Weights of a small transformer language model: no biases in attention or MLP, tied embeddings.
MLP neurons of a small language model. Each row is named by its layer, matrix (gate and up: input weights; down: output weights) and neuron, and shows model dimensions 64-319. Each number is 500 + 40 x the weight over its row's rms, rounded and kept within 0 to 999. Numbers have three digits each. A neuron's up and down rows have the sign that makes its largest values positive.
Before each neuron's rows, "fires on" lists the tokens most often at its 100 highest values on Wikipedia text that the model never trained on.

fires on: " the"
L5.gate286:453471421526491453528493402511469511558488411521490522512476522530542497447525456515464408507477497474447473537456536478488501457512513530498451466439473510571494402564500455539528531448442514485520494588503478443571483493536470470465434485503504474463502528443425452457526439519454518457514511510534538467494476538469513532510427467488500525414513578551450527596539481477497463522554490530509545534502479420477568453494518502483474496517545411519615518448470488464431498532465542523441498552466492519422530492569439468536546561487564510566524528442438390493531570445483517500525572562510519544426501520467477540531502468528534482476481513467477550480510501509481481486492499469496539538522466511493520475509569452493548520542514530549548617486520516539518473512452443
L5.up286:478490534419532538488423491497552556551451515547509515558462496505515496537536503514450504437491586480478398526468482488483480560520507512460536556517489473457460578464591509497565580458535443548430536508532488551467407500518532512546504477504522447420471506451460530530580528587502524497432559501566486598465512539524465472499487528528432483516506463493480463491516474579537530558474509440494521447480467523501517464478489449504490433509451520531469513584476530522489494531475467548541483516560475516499577539517555548503451570545531503514486553584495490497498510487493443503511490571429528488483465504520463460548482464489507463468497428478509526519508590474530499491457558536519521466549492580571557522534489464489475477488499492478585521445458497602452492495470455
L5.down286:460443553481520505520478507473523407458366451513418492486484469511492459516441549470600523507429495523432596489486539450509446457440560460450444538483546559503544458519409511444467463499489531449494531559543511548461526416523481430508553503475421532490456462429549532518410442476487559517494578502546549442495439516426415548581552541518502523479478493555479541525513512506497438501475498455470502498555474466504501546516512558598500566515499512510524448498562532450453544498510590539563488496494530469518495540567486495458573523489510498450485531503447433523440508517479588449478498506516506583467469456597522458448460488524508479460490547521540521450456434474412410529505479505558523468486559483497514484412488522489429476497517490484450494553543509473498552509500503

fires on: " the"
L5.gate551:514439493518518577432514515520411531502552537542501495499468525466493509515529490461495496541445484534469504465526503457435545494542519474460487469497525516527575445466455576544476543508496544519538514459482492516510549483523451460443481458453490584575446440457470487448452490472448478425534531481471515504555508565514498454513520544450408518505584482487526456522472488482467479496437473534535447514552471532445554505477463478544526462516499474524548459519439514491476511505557493552434499454431451542517421525454516505468505482520462467500486461474477486590528508466510481462508533456454451447531501459487442450499492524530484457514468465500549568492562534503490491530509473484470424504574499543534536561438517514551560520509579553546461486525517507486529391465460575
L5.up551:561531506524498472484452427548470491453556498548585497483494505471416425465516449496419422537460557508566488504523547467484479635545494509465496415570665505443472545484504516493487546458477441611442479472500526537481515533467507498548521441529545452489505446444481514534464538425508445445508454530503553427458594548441500510501499558468488508501514541466512536501472464491534470442504558445489498556544513569419518514478551482424465478524504504493539503480530588534479530488502533457528443535517457499484481505506564477519487502488513536479457555553510591467526468447490558467518458479545479491523480484536527546562490490469554482550503445532464536494478588522459515556487528447567542469449504538508558504506502483548562458479585508539525489458490497498550517485526514
L5.down551:409444521457492551550514542551526509531505499557439552469531483458481537484522518507426512540516561550463494462461494503459482527498506461561469531495557498507550484459494513479458503567559491521436500552570464528472494487473511467462531509487512561556447557499477472479494466502466566484536526568527522527476450486587498537531518555496457502507537471500444420452457594505509506537524500504517497522526486488497537490517481545570530504422543494452518471455510605468512455551503494441485471480544498583521509486471500568544469533477442436521536451466530508531543564447511504523489527501496586492444503481540485494484547541528562498498446422449540471532549544479523537540524529531507451512542540506569603537423474474502477577564517512529441508490523509469504511529449554

fires on: ".\n\n", "\n\n", ").\n\n", "2"
L5.gate215:485549513562520522492399514460500500506525487552510533496519572453604535555480415529478458562467462450499508521474507484534482454508530450498474484460489527553559493483527582533491481456470477491466467517512493494429526571431491400541460450485503514479502530511442520511480491493505467539523508492517548550517500569409555459483539489587484519488471521452517475471480440441512544507479485522399487509483505510501483500524522532462484491505527509490489572471560480481553549457478545457473458469497491478533443549511584448433458561448499461452468515533474512496549464550523470485449422473560523498493423501541476461540519415502418482487510489521502466456506572468512465471487509466501538503530524512494526565560523557536463445462442507483525504405548514524485519547457499
L5.up215:422517475466554521537452511461525491517537487502454444553450517447555440566468422509476455567458453509515463514473526428507484519502524501453435546501467523511516560504445504485527495540500460506443486480479530424464503508410476429459504438447559471500555507453493503540533536573534559545527543428533535589546531532469586453515471487539490533507463468485533452510526485438524520534474510541413472464478496499531472500531487538503510458510435524468603516537542489483513498480541550519444482530477490465510429489520551503520411478526502497417455472571470466458579533476508534518516499485566508479460463576529510504427497470495423507526442465474476491479481550541455486414484491520491535471508433481466511503541530524572443481491466523556517510491649491545477450562440501
L5.down215:538457517455544509431605497491540492492455516494517491554492457550357540533499472545434508506500525574578508514426495554486508470420571509508484464550565487421549514440428430483538490566531521525515535529497545534480518487500406528452479487461482426486519446439485568511497437533507571481496521534528498554545534449565491546473511471508496453459449436458493518531506566533470473494522508506537502379524413532517441507587474451509555475503434504510530451509465453512463459464593578559479513527520407519485463437455478519517460448576596519504457490534469502546532481497507542529476500462515512524468447520431495575468454576447507567483470508495528535554525534508491476438460526490555536491452495505510447541532518530490530522484532496490559475478578505513519486472459510

fires on: " (", "(", " ["
L5.gate673:466521559545497492506537528503571487512488465536519548478422487537476477494486509547503533530543534607443454479476475515480451464445523510403395446486506578463552539493500445504454611554450474491518467475467503459545488398501584475485566479556478490523455457476452482416476451490516465488520523490475528463510555531381497487474433462506495469483464462577485498569583570476452496506479462537536450429525493488562465463487501498491527529573450483488500456459466520505509511438511555544449509473478562512577524523503498506487515507430452509583460524534500521440456479519444545509499535497450541455475526452498542500557540516437491541543523528432487484528520480454440516526502564473477491458543472474492565529520538481497526510425529473516504432447487475475448538503513533
L5.up673:422506525431445527557454506483489542460502473472565454534529521530499471533468464528459541489534526495558481463415527520493512490508483582487505492460485480526504532490504447580534504537536507501558476507510499477519547478480510494538492556530503419538474500590494469521465495466495438499501482528441562498466473593490547560613491541411489505511492435426522455531563585512468463419472496561496536456483537481528478550431476514453489540518495538527510499447504483509517445504515490509419449474429506442518481550532530489513496477574450522545477531555558527462512491534510446520460528567536519517488502459451495480515394498508513514529532522424491446501495549451512495519511553482505503448443427549512555459546463501457508521388532506492512436508448481451527497558539495
L5.down673:529469500549520495522610504573468419515497563521501496524446457515483536494529478427479489497459572503540557524529464502464520553493437472469451542536537567451525568495513480504480501546456562472494502427498474459492524483489519488543477420517510558470441544508460493515528482516487456547488470495503483469459544511465496489474459422469497497480494578534486522481459495532480529587414556526519451551503503534500479412530488488552622463515503436482513493456427535511493513541473417473472494513471514465523501402476474481515511501504512532463467485471481375511535570439483519518564451440510489488507539535498521523527608483518514480502521506511459467513499429419477507502545534513516527494491491487528529487419484428484481494524454489598451592497558414572453535526524483

fires on: ".", ".\n\n", ").\n\n", ").", "\n\n"
L5.gate376:553432454510508485465512547538484406468516480485530485506505542465470509545521490511404504509509475501411493508450547464497466465598462442503469585440467510512509466508383481466524437457469545470532500569472535497512516523543427460451486467432538507546559518399515490570530526547459542482456607556502464494504516545526502510473527469473450554492425420509451456432456558461505559487467573493496547480579513499499520488515459578491548521499488520508575517532535480457532496448579520543511533527450529515472499425506464476501540536449488435394442472609492476506512562455567542507509497541558486547477455513443488524462448429466405460552507408480471476535505553530485482519486416514548517455508466512493520470537505551568492531495461489546590543528622534460462499523501518
L5.up376:538455465451536517441437559485499461456522483513536461528553479468454542537493545524454500522487530501419523561430547468554464521537512484525504512488455545513480463514485505483517529511515531539598507512461505516436504540448410444497438457418549511538536516463509494541502562474467539515491496544492525521574553599524458560503495453551516488485443463473485482430510491548545538510498488395472524543527459501449477451557474469517498464534512452486555547570554515505475464470576492472534623500496468463560450433503464476516557510456510475429452493541501543492550537436552556527496527526568533529462544552435520566489471414507392518501555505463530512514424560556472440505476492515505417482467443481486529468545538502521484488506497507498572429493554521499434510570495482
L5.down376:522521441499530540458521486490505445474495521489507463514450506501503471535512512526290481516493488502520499535522531476445475526490454464496459537485491546491487514494361498519555470502490529510562498447491503481492506478458397500488426488450580542509516505410514488533468504512497526503487548512487513509551504496510533522510496466522476468527429439519450507486500460520506507520503536461493518347512523474514481504584514527511654497477467538489512496556480506478546509492563487492523512535489507576519482344508464490557490446485515475445485452536501487479552502510498511495548490480558537540428465513477461503497476505468440467485475478477470482487494522509493517485472499540507479468524468509477504466466516501501481507522494498734531508519672481450506511515493507

fires on: ".\n\n", ".", " over", ").\n\n", " who", " had"
L5.gate20:537434560480530414515522495551518439504443491556565486434488476442524485476444568491512537505549465549518553537494452452557501465519478487518540534510498485447498428554512468399566529444493530501437506496483541486496460463538542547511539536494379520526504503471520484485463472485515495497553490532485466531492521456463536523539507487468487481490476481479503476474533438468481524502458569517532500424499502496545520528490484505426494536499541506516518479509509457480553438512469542443509511451462505457451593503430503494518465584600494485474381484573513511514478509509449477550467505490457494531476459486519458531523436388459456461539482445586522508519419462514446504517485505466556495471489482575533504463512397471522517401453545490481494480449524584406519556454505492
L5.up20:478519535498508516516528493471471471548435442530565457497453546443422491554418434496497495494472501495496495468429454425496494524446504453457483521408555519547510460460504547446434429447597491524409515480519527441470536489517491495445474471472521449519544541468405486517519575504504507456471500479534493507533485514512506548515564494480525523494472451498565468465470478490482467519437492512533449552567536506535547471478500484383480451466498524522479508468502460392510542459548547422500582469525451531438416484508538539543537478506448480440490380516500503545592552426529520476580527558500418553453481523560492498481483472498501496524508507426491518501471421469513547500478409510546415501519476436542486451573503508484491518456523432481523496518588458480493508552523465
L5.down20:544492531478453533558481495510509489471539574460421527503518556551539469481498507538394550473498513487464499477463546594506500488475518503546497460464476442540484522541549546540559534579487466518520538414492523449556457533557544408506451482573486507477488458561494467527495493503478536506504485479466468536456518498458508491530477505485562494577510487485527491545538575511512493499482493556534416418470470505504483606530488534573587489434560436521420503529553471528504505512466503528480573498531487483494474388513452480524526461467489489570509475523491484519547485493589479533480495492543434408429484483492527570528506476437513467488524441550521523484478510495457418526470558560481520459593513538453526417533561463528497486462472551586541517433509463464511506488528428

fires on: ".\n\n", ".", ").\n\n", "\n\n", ")."
L5.gate194:516540561540560439482475529550501459493482469504532479474504556492426561472510433523439504492522470505500474542475485417455462469520494443497511502484468488461479461488452452450512532529505557530526468525493515522590526546454486500552476532455469542547501556492537518591470501426455530487474553488523482489472497540521495574495496469544475412474430471556506550493481467473512496517585524502457536500547443495519499471572480411534518503511546473489587560489528494508520505524556518483486520466448441546423477454437590479443536471552459519469558510629437514518462551513466515460492499538518525437492454505525485582442383459526412555512584496516524468533534551543536464477448450519511498460592469508450499548641556473478505526562543506536477470553502467521502500492524584
L5.up194:520472506491499532482506601486553439457479450470540510525461507487521529475448465491455481485517404438492510477478532435509474458587537524496507556491390460507451464544448472482514531483476548492497513474458535503555538468508438511526486487501529543540500519432556465564469601503465590433519510521563468538528521587545474490498487447493478473452456490518469484621522502440535550484468554442447512515576447490540564507565438465495547501497519477525569588493534460499456483495523516569516544484446427527434494447535510474488562525534528509450502407578509480518466543531548527488493458547444496500443450513535514522424486420556491555513515437500469539511549476579504460475509464513539547517503492431561506589534534519518454562517532508541488485490538565436512476497510540
L5.down194:542490469458508469536495505492483476501494520532502478491459503482509468491475500535302511495508536462498478557491508457506512501480549482486457499497515515520507468479426506492501491484488474501496492503505551468504501514484490531486457489452534450458475475439496494498490520474467512507525474500457465514533517512516474519523540425527458491455426492511485508539514465548503540527477501424498535378480503555470496482583495514462637541496490535480532504463476526504465509482541534507535482483482510503442514401486549468523479524500500472481498497557441511542510453517448473482504506425511537544506493519502526524475511503562493516503527481437544536473468509507457483459536497486563500484463498496492541515510516530473459510498498500812544497510547571446520485502498522

fires on: " by", " the", " to", " from", ":", " at"
L5.gate107:505450540474491436499526519524490550497432486547522524467482530458472516532515491497454513478417539511535514544526532491547519469484479535548509524415587547499522500537455543512431525500501561542503502486524481497453445543458476456525482484438511553535519514531406529536485456455469483491508575559537434544505472533471577563549610470459465488510520460554448510454444499466461555477493507475560518470528515486427518503526488575534541448536485552558495484489497475535483483524580438428488468505516481517464487469450549548459506470536469583567491550538513581464467447484484443507470511522520438525529525479526462460501483435497461539514519467560465490484530461502518536541478439518451548535498448448579506510482508610449478546498526510540494435486549515471482535473516448
L5.up107:477554466522496497472515548533495416493509473491460473505434510443479427448494534479467442497409501503514490506501520479491473477506502580555445473463476501538512500519489481442425510548519511493491507497453441498496472488472490475431582550569541480551550466492427479525518486457477511533498500503470523472532529579498505554536525539569457531456504397484444535445490510496485466531527564600596434498474522609459574523530545474451519477492446499551441525545487556485523436506595492489527561500461449457498473530538483556479510504536464596556469499515461548468472487484442499557519524447520480459457440550498569530497477568485501523553484513505461518542525586504463531439405478575479423536506522491512508484474497558508574454531590517534528545505470549522522488507520486
L5.down107:440461547509460530548476519510508504471492476500484453503499510463473461475546511467335515427549514458511538449541501504459557513494520526533511564571508532446512488528464481489516515499540494507483533442549510456498467515494526581493500500545405518455495465466512543444428536544461492532506503442519474508451466460495521520464578520500468465475498561509502562528535538514509463468548430501512465538538488466519486499477525535433520465454466458597475522539492469565463477560460512469529504529423546501517548363530480476489491522539513486431519524489555482463563519475505475528539476445562536475433463490478500496566501497511463460535518494496498511460529528568551646508562481484535523513481548461522490564554493504453568505514474508580510494437546497544473482474483459

fires on: ".", ".\n\n", "|", "-", ").\n\n"
L5.gate721:535526503536550478554471521463536534464495467485534379514524540441493515474500536499439410471468429542498491565536481423468500517521514516563502546489441527427515514507436503471489468480495519509540452538444514443544494522543441500474450467536518500540444525472565502605467540497469463486495563536539457531547501501392528509430446547507489432552426425503470521470452469493535456508496577527486537486527471505501503494499468515524525441548488570426526521520555548485433458522585506531534606491489529513523524380356479535494509437550517504499472499446521432467476477446470521537537522538541496569481446506490568591525452491501469507509551457535503444538497485521515554486464507498489469523524406556507479500611508519441542548453544453529539491530553547521499571488476506
L5.up721:500453475521554539494455515525481423488478463493487492494533525482516514509499547497441487568494484487478474581410495507518519494586519535487513539537472536436476443520460437557505465522539532539522524502448515497539479523452431451510430492440536504465503548441482443509459534522503510476423502520560510437492508528527557511503572458610465485463523453488451424514514552490521542502597561524476522475545496442535564486509471502543456464604443485468564540561493440459468522499519456528563491490501547513470521451565523462485522565458481475455477488552496517430508516473453472519501463556535507546499425553481480496553479476571502508556547506518470482499506595536444527423490405466539473452492490512481479522559574467523548470545537488527511440488544453473459488550420489
L5.down721:481444519497522533494515514543504513512467466502511471508477531452515481535486543493279457530515518505485484519500494480464528475524472464521514514528481536493481480498345527497492479523473488501527524505478480388493478508517492522510441526448512496507523519423499482514512485531470502466443543539522502534514503529526496511508502477505496495511479464521536498506499504502528495539521508486522477401542517475515510476547488479512606471516487529468484487548492472465482479469506452502561509528520557548488527316507481512533483529558507502454481496526512467454559442506505450477499492477513514546484516514515439531489540499501489511515530485496502491509514504519487559497509493519468531480498459479515505521525478497477527476502501500689519466487672490522480523514436499

fires on: " as", " the", " co", " director", " member", "."
L5.gate574:468480494536396516509494514498420533454564532559457510488535496398504452514537506485470489522450515476479581487530434467466549505506471514460506616454449545448544460522528528546458457442521490419453482525509567535518590494470466525466466467538465565506514429478509434474494490490533517495569506475524494470458494573478492530485547506448502518506462518488494513550539516425566512505463534523484481529563536383526495505518478524442515473491474557495507481471501503565419480432505546453490466517502468511454494532541413509511467512486465447496548562415529527551496497446539492437563426541490518475474484471586497465519505516512491435529407532530416520448516541495476504504471533505487471508490482507550418550477561565481506517512590543532486543475560543395555445448444486
L5.up574:493497466455484450480538471467449580475521537476550537497533579503406499540560499529467511445591525484527506464499475441500523549508544521458583546385490487502493512526372491511545510464552481487551515467540502460534456429517511460442537464551469491458548462513466475539492516477506517493478493509475528486536493514519541521505518456460562518503549524489503514514538569506545468535491528465460486465574458506582567458471480475518508500509455482572455467506530475529521453505459541505502555472536442431560472442464484449452513422482563428534523556574515487523508531545529498518488482584567475513455467455449520521573469487530551531459409491475481468478524542521471485507455462482469507525529551460507518447471461482469487620570520556526516451454509587522548483482491511
L5.down574:416520545484480539513458522539493529487537506507467471554467442522517548445536474491508532577476552515482509511461558534451503471464523474522500593534505452513599526451568500457475533523500507505519586541445582526452553525491524549530550447488439535545528471534490434474463567484467536501511458522561532436466521462569489496478521529539459514439452526479445465500506493458487438470466421540567487476507509540523518519507500527523516574445475500513525458535577552511498538481439522479417514503454495484558508491502406486483434554545472559443633488478573404511628514457541510497467516470479518524580519533512509445467562525580491511444446420484544521470485464503507563487513389456545503482479517574511539524458459518501548486491545475448497502506558534446529485512424514

fires on: "==", " (", " that", "9", " |", "1"
L5.gate746:464467519526481502526596428485520534485521488488458542487566559463457476413525541481514520533470574517518604473463579539485426475439502514503487501513535433544454520550423546513496484500449570477514489512515478464603541487495453497490511438539532546483560468439506524550461488467425490472466493519502480574459462538487515525516533450518494445458518416530468513540496575510525515510496459600489521430490406492488505505509516514491469467524459510461547493512517496500440478515502515569565474464458526449495527528398514501524466464443474448548541486521466512538450539486468508436432552556511491504439515555520443557509570507499535551514522518421554536531507486466523514476503600532553594498443554486419538489519526523524442500535496513501526480445445411438579497449483495
L5.up746:453553564554507474514566568531565504466490522509479567479529554484495503430443545464495554592466538474449506450432492500474451539476482542439511509458490460518460436485433547516515453470502553569520467526507455456516543508441501437419474466559472524496524551503566462506473525465484478495488548457488589474474426521524463546532558416579486514498641483449508453499534498508522554525562497457460542457578411509508515437494493547492472550490529541515522437458494480520433470498526457604499420512479573434492508570495513573461516496443516534530428554493501469475496554481454567476471571546542593513502532497540491472494515523504548479518552528426461492514486504417466505490429471497558497516409470543479461467465542503502494494525469498516534541505502504444525508482521514
L5.down746:530471504513559491469451486457493549406507516495393453530460501522525465524506529488419476463487485453502512513513448474540539463488476474517476513552500542472550557518555469481461440504479439518529597493451545430420475455513547435566541541539497421500553561541435494519504464508494466527492443492486547479498565485443548454520493570484473551513505536513491532498498505489529483497469548536548500563441508527494489486460536483526551534508508551457434427413427498482519547480513440517481530514420527498472453449514499481472464492514515579501468466511596540479530501505590445502478478467533443452506516479440428463512445486500499415517489505525448496466517488539470583479488471552511516498551470536542524499473473493440531471509535487620434444471459419553506537482531518

fires on: ".", "|", "-", "\n\n", " |\n\n"
L5.gate220:513510541523615456486509500476503449473529456443465447526446550467478495450577625475506526544470538488529484499500482449428528418545422530506473543520490512506549512489529501499478484420442426517487492536456555457451501534502523543538495551550512438493455517501534471462501476531481454409498530451553525515530433442494482537546503519473521443490483503530484411456456511526501466549535518477578494432482531426546596464473526480425474446549436513453426484492520504460516484525481593561488552444476505501463530527523492507502537505554436503475531446534462526512524525529457480531442512475434482518506538545550478500570521483454477541525546537491504496463430499481435525489542555470544477448487503522468523504619518464513507515465596554515521505420511524487501590473475452
L5.up220:501554507571532517492494389512571511447494422474422506512461480454490497436549513487426450514470558539504526522420528485404452478517545520449450556505534503450555505464468567510527479531455396530556487493465561480541620549471410414495577490508446521409538507475524531514466446505439470513579555420520476487511564364496464603461501497484511507503509449461475495473535518445536435647519473540443491499515465501504541508516472524556494516508487556465526489507507517460485471539522540530483477505536504515526490479452540528461461439511498489511568513496463486468509511467489586505546574566532530500429501528570476584491568496460535514539477491496439501471552500439392543532510523558510513466488442470503503426587524507490594562469497519519493481492556514487506549570443514
L5.down220:455468588479536503486539544515523437501492493462467507508494543485513499516472522464403517494466469477508500486561469449537455519479470489484507441416490446542528522477489496491457513526483530507506529516482522421524506481531501574512538514496468515554483512523534539478539529534489507510500454548521487498469546521543455535545549478499498506483491525472478459526516428512521510480537526512499501522504487480533559497461496482443574475508497520502573468460485498513490541498503437526570474482507586556402491453505467462510457568497525516441526498552539483458529578543515520547449478487461456538525479552510524503509470545617503483506578494425446538506484499514521583493510463493499507496508471464489479506416536504487506477474532479724436454539524526501515518494484474

fires on: ".", ".\n\n", ").", ").\n\n"
L5.gate184:533497495563583526487527532488463457520479552472481491435527499533483481546522522516480484530512408517470568514512544537539461504502465498505583497496483580583568538509496478423449548420519539552458500520445479474511549524525467588556391461510528484478512464423532440521523487565570532525545471495488439527501517476508572530498525472501494484474486458562492508478468516458525548564499575424508478500526478584449473436514523526500512479530489448481540470506500448395495512533533543481514519454509470531568510513470439474512495525467520469510516555552532477543597555458497518589483551431427492527510475508458525495550556496444528468497542547474546522529580518530444471500546471443536559479523460501567490474476516480509464469557477500491486514452575558510502537502507576
L5.up184:467523508483509525409531579480478491386476547441454466502515512471539404579471498517432479548515427527415497512498500474499528546546470412430486501530460531492456505536451465570492501480499543465449523522451529509529498447481510492468441439443525523458572514456478482508532490523486477535525552493573488559482509520513562491527509500506458468514510488463521503520455428499555485547441535486563439549478525514500528518547506553391529418551425499492592544533516469491434475510549440515484550522547462475550421514396543476507513431536456529426535515536512478463543503461518490537510474532513524521481570548537515484447469525471494474538468539554510453412496508572467473516507552443459557514486484477528542525619519497504449451541540479498507384541595473507588506484461488
L5.down184:552447471536501485503515526540430484519573477485509455529544480509499513543533524532396500499478565523491493589497595517516440467478493491566508484475523532516546534544469524478525522513537507543542501455477500456492495540493481453528472535530463477544527470503454500515492454522505537525539489552533519528548485464483452562474507527484514506514498496400509524486542500474478514500535489472500504453511520481499508531530511488552586489463513475464515460525542565524522519498455521484485482527451530559521564386538425533540436515531518406487467516446508511534480534481489473429547545432501517526474468472467495531493535455469553502506518427485495471529504498436506565485493440530515435436518487493528464507502451488496496519502437522737483620517542479489492487500517474

fires on: ".", ").", ".\n\n"
L5.gate241:573504564537535507495559497530489452470519514493444436482484429479491528535558510475402557501428486478516481501467532446518490577532419503522506501507453519433551498493463502539504513503534602493497508525476461491520506549504440436446475471495499502455495480417533496565527497484434555534562487480515460540447503510481485471481455469500435494602524375444430468528447584492466553549493577523502512536620510481482532515508469505556555490559513536449463579502536477447471519535547446560573542499475523556497517438479521554518491472489526470507448555536566533491495515496478498472504455501482435524578432417525521452480564498452464504585477484489463543514548498490517515471511423528441515455542449460447477522554525519467514426525582500521514506558564487409497505472499484
L5.up241:501582497518489554435490569471492437451453511482470445551488487404436497465517567519434470486511529606537530542446544472497514403557517503514483519488479512571555511566524562414562497477517470537475539515462554475484491474491532526496470476501512549512527599469498480433487579507533536502458562456499464533502494484487587537532548526533499503542444482489474444510586558548511473500569469511521513523481473462574562533523476511434431522526413522499514495529557444428472500531495481497535511574574479535458485516453500509521515501543515484508515452474484484487549474433498481460456577557518519503436499520515514545491511467440566484566463479453450489434427528522456501481453556491488468399450506465456465462556543494515541513484455496518552443516544402509462440536468470
L5.down241:473461494565513510437508497496481529489478493452460494480497520487486463486480511472347477486518523487454477498477571448529533500519482479569567516519480522469611504535446539496493527452516534482496552482492497390484454546494492516519500506498539518468446503401514483529497486522499518494512452532530446473487506470513545525510503532500476503472472525463516510501511473465522577509510534536517463448507502467463494481505603538481599483477519513440509481520508519517471372545486498522490513513504491568523512358499526506537537540515508522486500526509552452472554485485563429488581485457484440530475480503548459457528467484513547523494527461453533477432527524479512620503517467466545498443543507517545485494501494498491533506507524539651486489493598550554486522521449478

fires on: ".\n\n", ".", ").\n\n", "|"
L5.gate19:438570478455498451541477531420487458531492461450558495549442599467479456479469540510439503498512480522522497555546476475521479550520498447434526530459488484538524523541575533526536518523501481526478476448485489442513493580542497578488539530527505497525468514449526489511536529512527521487535483512525518499561584538433544521568444504546450490523482439452432446556510437525535468468467472514524397463446566463468470464575478469457500406497457474454478475482549531444502503503474525485576497456490414484515500538559557502569489415530506521445475467493487496489537537458502529474517503438437529485506494501532503517493507430438538598508494501481507496495458477522478541428504563548495409476505511503515492496558432523572474461493512475554528502510554541527526440500465535
L5.up19:551595504512478418487427453477438423482481508510511471502480573424501498425533481480436480528428474534549522561508496473493467426592500487391478473425445490513548519504507514488559460510547487521519480522465509486519547557500460462488459443504494533554516532516465483492531504486524472477507468482564546479512502522475522556529496527535460512541507429481492468488492476535515473493528537498503470537485505545521515561539496495465472429489500541469513485473565527497471490550600481466535434486541395491493458581553539514521544437552468452419424452532464526495535499498513548470464585468534467433481440557563522567466478425485504539522557569519463416452490554493524490427439525535431474480549463511488501496537505498563507561454511476509524481572544415515530433524452517
L5.down19:490417546522552556485527524494501523480487504401520521576515502492491489522448464550364492479552478563526484520457505477464565515502466479541532460524479496461491500505436472470505503495482531484505519504515493435494501515510524509518524518534543494476509500473513517516447487481510511537488560524501535529517448461488505519480531496470507462539495510515513508484506538464532478543473451475441494396507511459471511456571472480511547535511499506500509486545471487475536532426538514515481538575509581522490527413462481523506518554472522528518572500519533508527459494553486463531501508525488538577464513442500473510477522501502514514509472457509491492472528498511522595537508492442508545499509510457507513457483486480472517449503513534642489441485503521551490523514502487

fires on: " the", " in", " of", " at"
L5.gate621:482486476456537564534476518517466477378579459539546509403477555476489469528439417441503481545438484422457510512550517471450479484522513532497495549489558477447433437546502529501492528447495543518503496512533555500559543496470455494526548558536550513443468471474466465501404428526363495430510553460532520481500505583550505494519525566453494447436507497549486529526492474485489431479461514462467501468584504474457591572487482588555485523530524490467560468574496483545407476488447500505480508577462498515502554488432483485514509571456427511495517525467497465535503525461504480512532509488529472522466508485546451504499482470479559480557483491503434509453484476515420481509481525544574554413450512530487577508442509534560532498519492460519564499464538537516515555509489514
L5.up621:458478426522491498510493477542474562468534529448506431499490515479506491524453472539457495531398514469513493515534486461464505548529544491504428533415490554452534442554465570468450544525583517557514542480469416511561492509522484412444579436517516544516472548531447483493420424504451516487459524533455487554541505522490435479522510505484490552503529533475468549519499457449433499512452492524474473509498520470526523549514466619528522472497514452521498589497461488588464506532498491494496537498471524514546468474459503507460485453483500566486485519527436485473503522496501515476537494497552499470438525461554498477535472527475504514532474513500468475466462461488441477509474454499586462457513509579511537499474525558541441540461477456480521490446537490568497522401509564
L5.down621:439526485549567487446496495534467491509475511562540548481523479476520447500496570472282481466510504489531497467520521466489477482507493500483444523503555523551531504511381529468524516498506523476485517453518483471443466474487559456540574494527451497510525441471465507499506546499489504498522499508466501476531593499503508474489486531441505544458475544502506481503498555521502523533507517513538510437580487473468524490535500480480538491566460507494534465478503530512592521528527497493488487478480572555514522381513445533447482508553580511508485521466552540495478528552498479527513503453462541542511448476502460462547471506508587468492441427514560469454556502528518601471504484522477435479513481449472529466498495507556490496485510455701535484455532483513422548448574536

fires on: ".", ".\n\n", "\"", ").", ").\n\n"
L5.gate457:503506549464529482399491498490566448442434460465530484559456474436511531497469449568453502517497468504490513567422520483492499477543526442497515531543562482601509416498450539452552451463371459481521456487494469522508592493511516483495470479541509491483518522507480440513519515485460537494499561509597495446446456487497495541463588465488521478459463464484455531527480457491460521523569461576510498494548509587523549510514474438503474446500521533515563517537612502500474469486564476404482445488500403511482439488522501508522476517496524449495512477514450452469480466551571526508533478510454534455442529525543572466509419442512459520600503485489451509515483501535461427535529425493579531518518507478523530473516487587536525547537524486518524494456553511528495590516474531
L5.up457:564507514519492464426520535503454454504470408510523437447474479514475549481492487527514485520520520475450504496470524414555545479547544547518546508551426437616537436479478575471514515529486464547483544533458528505437560535538434536571458445554514433499485542509555496514447485486473466464534521509502472560473517503488488561455524455475470535533472471513516570476531463467503497541446498537465499506545539581500532504457527537526549530511519501534593573556570504424496424532507553465526549535445439527502441478489585485468477467510458551461523547440507465500512577498560483478470520450495509484525497500527464453548435523539505533510546540498488459473509583552505504483480479385494537482553479550424566473564540537443507486525511524521493525488518474487423546584510512
L5.down457:503525514505476459508548516464520515483507474551527504486546578463495481461473499484355492517507459484503481545541540518519490567450474479475448534490567473502555549458427506492479527515510475584436495498507507518472496525472438523494504503475545481501529480501542536525458516518516483497501527497491439415564548528435522561544456455508473528498433440461520529502512535518521531511469491421539540438533495518448485503540507449522571509480451514512524494488540496527501512560612505509464520462598455517490503397440479485470552506445497517500528513469490515535494391467428605518549546462554509552488505508533504522494535487545492464472550445428483485471472459514477517529469586509470470466437546514567542523439415480472488556466483508664500485508566488428432471471442520